Weights of a small GPT-style language model, trained from scratch on English Wikipedia: 9 layers.
MLP neurons of a small language model. Each row is named by its layer, matrix (up: input weights; down: output weights) and neuron, and shows model dimensions 48-175. Each number is 128 + 32 x the weight over its row's rms, rounded and kept within 0 to 255. Numbers have three digits each.
After each neuron's rows, "fires before" lists the tokens most often just after its 100 highest values on Wikipedia text that the model never trained on. A number after a token or word is its count.

L3.up296:138133080159140072121101130162128116211097076164096077196056109151114097161119147100137153164160098156116126185216146092151158142192117180157129151191128132093136172148118049113162136109101095127162124153138066112096113145125141112120109176137159114204137121117075186117127132100110093100150125116097087116109143119093098120146079153081147188117159151140080143099104145084155153157115
L3.down296:111137125122140138129165097075171181126114130138132194113082154108143061123136100162124143125139116120110136095151189162145121149171170148126116118140084072124138144143145102172156116136149105092094133121141121177163111155080145145166080113150152112150046094134070057079099168091143147121140141079166154196120139148097131120153108127114117131220102129076138121121071128122114123156140
fires before: "W" 23, "°" 14, "." 14, "N" 14, "E" 4

L3.up310:155091174112143129106119151086141114198178121136068141151100082122127135068148155199125134158144134116147142083156174168119086143144092117132085133138096141125171168152134133086120105128148146120155083153111154118145128111102097115056143198112126150153165121163154152093148101102086117087144074078143092136152130161103149110120085141163134073064125140120153161128158132141187100109087
L3.down310:075111095105099177092118214138141132080118096120133174083128124118081136135122106171153116097128139119088095095092098109123140104100125124125139159098172109066118103104119106159133166147139170141110101146103186098133120114111126162125185114116073175124134170085132110121134116148082169126157077128140112094179129173183178151151192094169047080121097141119116148128214160150116094062145
fires before: " |" 43, "\n" 9, " —" 5, "2" 4, " 1" 4

L3.up731:121171106107184127099107123170140163121110133173109121158168095222140124140174114126049155136160178140134096098161110138070141125137136099144103097123097133126168117179183154077115207106145159120215073092094084117171167129104129092096104129110142127136149137099141110150175102157088087115135131129148113119131068122151104124109200197090197169136140084162156103114087144054117087083131
L3.down731:072123117188069117156208143079112073181082178136134147208096119105123131176090123062125123106134125117141166086113142126122101136216106159110096096129155150123114067130116129130135148110091041143084124106139149117123124130124116162129142138153094121066163148123178095118135144128152199124057092090200056159128143216130162097151132094132157109084111136121182094143127152144149133146067
fires before: " |" 47, ";" 18, " 5" 8, ":" 4, " 4" 4

L2.up730:126121141133166099134193069169177088156157099093122127097188161142176073071142121170135173123154143137093138135116124168146112109153096148160097142123116097081139164128103103137156123149107132135107104132093123132132100155195157160111123124140144194180139128132054177107120083120134088127117121110163139133139120108102114170077113106090073144121111154093098145136103116186140090079127
L2.down730:177203121105180189123181120126117100125119130166152138081142118076178077118111119114111110156093119126155079114147114120120155126087123121142121134168110113104105083126103095148130085179166142111131160058143065141166165090090145136175169113163189130190111173124136122135179168110133138172094172102188095147163070095118076142138171095136076089144106169119108141158120136093163119166117
fires before: "|" 40, "-" 28, "\n\n" 6

L2.up284:222098148130195156026107188182158145115186102111118083107109127135135107084165119176081125133092140110105087135136097114126121120134186128136129151100139169105158111166159113132147134209152137059105108141079101112080119110078187173162129129110148161106115139092141137123131109120102127121142105166112132114178159129165142132104152103086181125137115156178025171119147106115137118132128
L2.down284:180111052128085167106175144092116148128171089115128130058135167204138139143105132125147153150134146132139065136147126101131121129173236118144079104110148140129088145153110062153115090186113144138127116104100173149158152103142171140126074094114184123070097120216113128107133138094119120147135179169126151136114146119134095118130130122097110092171078076114192091139158149092071138106135
fires before: "=" 34, "\n" 10, "|" 9, " first" 6, " third" 4

L3.up497:171125118100152150081141183153119124165157107110076126101079121124091150152201109164093113073125154125161151063151121183145159143185120096141118129140137141090147133157161059143158141130115163108162108144077096157137181158091104145078139134168181088143130132111127174054145119087147106143075094099114090199151162099171089112147078109134090103129098153185156152138110146141119061110075
L3.down497:083133118097170134142090167151150101102099133135150104149134137159093092147143105099061127090125183094169136112145100115154134150084094077128189168125165097159117083160077104149173187140123139113211093107104102184116130091124103144121135148134164173069099163084180153137132139115106163141065051164102066134103171124207157119159132131145071146084068140125167093117130123124135041175139
fires before: " |" 50, "\n" 16, " 0" 6, " 1" 6

L3.up571:152078178131169122079121107111197142147150162096136097154112107155106164128113111162093149154149154107176115117103100184098168147119134033131088158112075191139140163154169155084169133127143132079164066169096140114193146101039144111096119108113095105164166117108142128083135145152118111176090124093150116174128153168132151100107106157109161109095175076132160134094171169073222126125128
L3.down571:088108143140077107126152181146123146150106091129113166098102090126094098135114097124162175128132137133120135035075190145121160142194115117117137124077087141094158083082106159113113144089143147147115079126161134122107186133116095157168201089099097130112124155109108111141109101139173137187131099099163111131169121225151126102103140131114072070147139149140158107141136141150134134127117
fires before: " |" 52, "|" 18, " 5" 5, "-" 4

L2.up79:160167113150124121079136128147106142156148076111130104153123084179116155156116095120155097110095114160122109171118093165104185142156117131136143118159166077117128157161176061094143106171132144071124105082078122143130159133134118127143153135124095123114129092028097137101178161079116118066107137169048147152141131184132133141075169094124182119162102211083040185076166134156120137159145
L2.down79:130148147146054160101101135128163219157120111134109085107144102169139117154133139158042170129139133142123146081099161171140097158111126094120135096117119095043167139169157147128122085159122139149135120124104164147102145140142107109095131082154049118150122127126081145167150131070157123042133108158086100171148099104122120135089092168184130087158094085135122106076050145156145076146113
fires before: "\n\n" 34, " –" 24, ":" 13, ")" 7, "\n" 7, " |" 4

L2.up114:185130145093131101078142113122192121126081080077077087083109168185149093068198142161149145104122151161154099131130146149145109106130148102118112123085098154062204128158141109115177109124134144094110095115082145131157124128138151169120097148161123123164159152167093140100142137110101093157109143047148096131121052183130175128065154117119156108119118125202090103112138121133106046152115
L2.down114:123084116108142142140077122181108130094145069114088090118145165095162121100161168103126122114184172116138141172164148117134136095087167122136178074179140093115133096146110099130183079135188182164079051130075155175106123158105088120126143127103108083146159156172168115072120123129155143133144080122100204140127145116109166126107180099101124160113149126146091121151128092142147106066105
fires before: "|" 69, "=" 11, "-" 5

L3.up658:152172124117108047042084144157144140132137156168124132150162076205145175161143116169115118157136128171077099130111082080130144154138113105116133148183110124113152165117130065112170165153126124097169147127141142142115127112154123123181167159066102171162147096090170164089140178104046093142174106117090141180149129119153178170133173125114141127106140144148124184158128041141094082111102
L3.down658:113153135176146150115130050112142152113125123092097126078090126158117139149102128162139141202125147231141185171206164118106154114156117134105196134139129105122119160128106110084193142064136155114089145118092119141069158180099146151142109157080115154143109115130141151122033147099112095089114104080166113149131141097175199102061128093100110117117132121107109129178090118139068136172064
fires before: " |" 27, " place" 21, "″" 10, ":" 6

L2.up238:132190117146183087078133073145134157119156081170091110149125113134165084110109110119143200128135116102133152097148172107185124125153104118149107128150146145091144174156217042116121152120172168131134080117093038116148086178151109098090102130109155094159107150093128133092157152127159094097088131094090090159130098126110136138119124080115171141078088143128131164104091110156104119121119
L2.down238:111093168095085092078168133151138123060135129160126100130141133121160131138083104113141192146156123149141124172148110117147121176023121125125183117105150137170088123063121120140116122092097108190120115190139072135131154155129093122163127112109098134142122121105174139142123104111129129138129175118106221079176189098113110131130207149122124202088157115108127147147150088152107080136156
fires before: ":" 24, " by" 22, " the" 5, " Iraq" 4

L2.up762:094116103141099142090146170157110151192133097101114063120089101168174154122173097128090095059137111137091100125147145133136156141189116161137118114145165150112109137128117062127137090168110228142125145137082111116119164135172157147103156139116132101130120129081143124055107147080141093070125140119090155142079125129138117161104154108133207115144140217076073195069120148191189140129141
L2.down762:156154105095079119133086090070145151160106093127105087111157138109141141155166128114105121118169171178113085165087136122186140121035140108125142074155107124092140130150094196076098090143193158151129048151166130123157124138159104130098133122144015108120113138125111106134130165160128114112144122110060178071150099093118149130132163164166069121159212106166149109075124124144141104154087
fires before: " –" 24, "\n\n" 19, ":" 10, " by" 9, " of" 4

L2.up310:104140091147088100098134128115148135145170065100128076130140116061189108142058095132084138094154107113086181173130178163172166129170138142139105159133187146089127148100155133066136072173145117162136130149097064076085134147167129143074185140188150084121121149096103138121139156118192098105179090100096105152147152113071116120066116129124141133099134138103088122030093075202154139176136
L2.down310:152143150144138108125057127193138144167130093099124069106088128154160169091085147075112160078073170038076138088156102184113108168078146189108155086106192075090137156164170132126144147171108158134149102152137080141152105156106167109228142125152103091147147128172086121109133149116121106151154125160163150117163159087116115123112092118088148193180142144140146139089096108092149139118108
fires before: " by" 23, " Succeeded" 8, "\n" 8, ":" 8, "46" 7, " Preceded" 5

L3.up139:176095058099093132104121098115166173168089074090070120112140169137133130099149105162138098100151185136124147164143099081149160116139203175160143101123127081080153185198080123104173099169150162140096124149094098153112085196136135151117075112116125126144129174127053099136105147103172092119077126156116101058144152147096153101106136092112157172132103166114099137130106112145131131127133
L3.down139:150113125126122118072115107156137104131109113101140098106140133087110124156147137137129114137129139083145117117145113087108091102087118153204147121121139111098117155172114111107136107134138134124071119154109099134140116151154136154124153110153120123103103146159139165125145132143101095138132159130094139114118131097121131121121152093154165200166104148112103127137155132128109116174134
fires before: "=" 40, "The" 7, "\n\n" 7, "In" 5

L2.up702:165167110151171124060153111102171116178171112121110085153131079148082148100118097137083139124163148121130101128173100108150135141163164182125103122179180083085114193135174053114157132128207117124153159171125115096138154107104118055087158162123161078140111135099064122110133107105090133061112151121095153161139140157164174127050154157089148134152118191134072126102139050101120160120068
L2.down702:118149138107112179110141115147146151106162150124158158174133067186130085098088091169140157076135161071088084129149108147128125139070174117116117141113190164065140116098144107138120136119188085122140126132043115056073092154111130157168136149139130104165142092167155142116103123093149148134092148162150103186164097074127103058096146121139197161197084150096095128142104138173121127155145
fires before: " |" 21, ":" 16, "=" 12, ")" 7, "{" 6, "^" 4

L2.up513:113147092181143090131135118112119140169176135116129114162104070117114112080124157157106134110092099193053155139134135147133164139127081142129096117141125088112121193151118115109177155090106147178163075167157087116122117151147100082124139122104158154168085128094100176188103152053100083107182130116088166106108170104124083173052140141124098190110130204118087142132109071144131147084066
L2.down513:148095179133110137159155154066116176157125089142121171196101120165202108119138117145201100111130145122143183128103134170139170131124104114106119112170141044153165141108075118133133153123131120113101126186145171150101077115133142061119114120191128127129081151123128208160048167101121140166137104119162125121105173098107175153114095092139100137185111126074139144106109095135111180138093
fires before: "." 21, "°" 20, ")" 5, "″" 5

L2.up752:135113139094118128095074143099114144118146173142135122070037096132142154123178136127079104149132137168145132131096138077141145108141105154138156124163099162061138189156139101050111153141136132065091103136113139182126169099070135106142111135090115145127145102101118139126123180084131123133138102168139141155162154153131102129101096159122168113133130141162053124069118147216132105209128
L2.down752:087180141096069152138129115070149117157130082138101108131132109130106099136161118144202111131137169142134120133114135103131136083150081068139129218110172116097168136100164162133126148125150118136129152068106139167143138134118130175153145103101030149175102135166138113207154128083131198090122127153114166168151087143083056172158149142097168047083122127144110090132139147144162121109142
fires before: " –" 24, " first" 11, " third" 9, " medal" 8, " Bronze" 7, " Gold" 6

L3.up393:145107114099190138122123132113159096109117109142126156158117128225103120155175141170130118079130205155121139034089166213103145132145120128153085087156102127137198149222118115130127128140097117153164090140049146086164132144137105137120142110135125116151160097152157130124157086091108090133080083076170092166108129109161138096088077131168105087140158118111117133099094148131186055135116
L3.down393:161084133123132146081172180108130103138111109137141168169139079099073121160126133172112159165129148147103122128162124131105129144170143127110111103096121088126159142138033049136130131118150078166082079149112193148149102136091115166106146180102117150110142117086143141113117165088103116131113125118182050174136161192117153147179110121179128092164066128183147117127100145127170123127098
fires before: " |" 55, "\n" 6, " −" 4

L2.up313:134133063178137096154166019136186136121084071057101132111179138133205159095131137166147186120143096129121117156105125125163112123133083153161106129098113099095142168134077121119163092124178131189124133142079087132131099131199155129119068148169167112167129128090099145110134092159113050140122128139110174097156135130106145162089161127103152148100102135147115142124115087143119087108109
L2.down313:121156123106128156143194159144158146128173093094155168097144126098142110126203075138099074143140136094171096118174059125148138121076079139144143065069125117092108123127135131100163160134156150087107087101122082103167119059167134157137128162156123153169171190058096104150187108114116078144114193128152155112162071135123118121150186075166095130139116134113144117145113116149165077143105
fires before: "-" 56, "=" 6, "\n\n" 4

L2.up23:186119093117147085130200073140126105189142098137127097133082114160143130100124093129110189098144129127066130146159166157146172104139089141153147112149114077117148162222136061065148102156114132112140128104096130081132157152170129096105115165131116138174116131098112160113091132095114128089106156102118098223103124147078154142084159103102112121125097189165027134132107131155103116160114
L2.down23:105129099108145160158141166157143170118102132161127135156169097093185139129112114135080095101121101123199117043119118129117102132076141072136122095102129109127122098136116076181140166125089150117160157176129051126135137076097098156183143126080129146186150146114105124144137057154107109138159140124171149115108125115144060160132129142105116155161136129062189148167105104124203131140156
fires before: "W" 18, "N" 14, " /" 12, "^" 5, "32" 4

L3.up760:117088133124173139113188097124116180135161147089121138123154112123137160089114132166105102140150101153099111146175082062144132165196146178145152126178126149085105187137133047051136082145135121078110123162124173147182183104111154142102132146089171144123111115085139129088101160123108114104115150126094102143124164160136184154084142103084119089142120179098091147084159101144138159084108
L3.down760:184149199109114157139110147101113131125212145121123121127126074176169062128117116143104117112109155130116101085106135118121177132145138194141140095154088089133181137174181131122098127101097175078141129160071154117123130095147095114124106131091103149127151093180093111152116125138093079172128139070084111152158083062141121123090141150110136150127149084103153125104114117104135119144096
fires before: ":" 46, " –" 18, " time" 5, " |" 4, " date" 4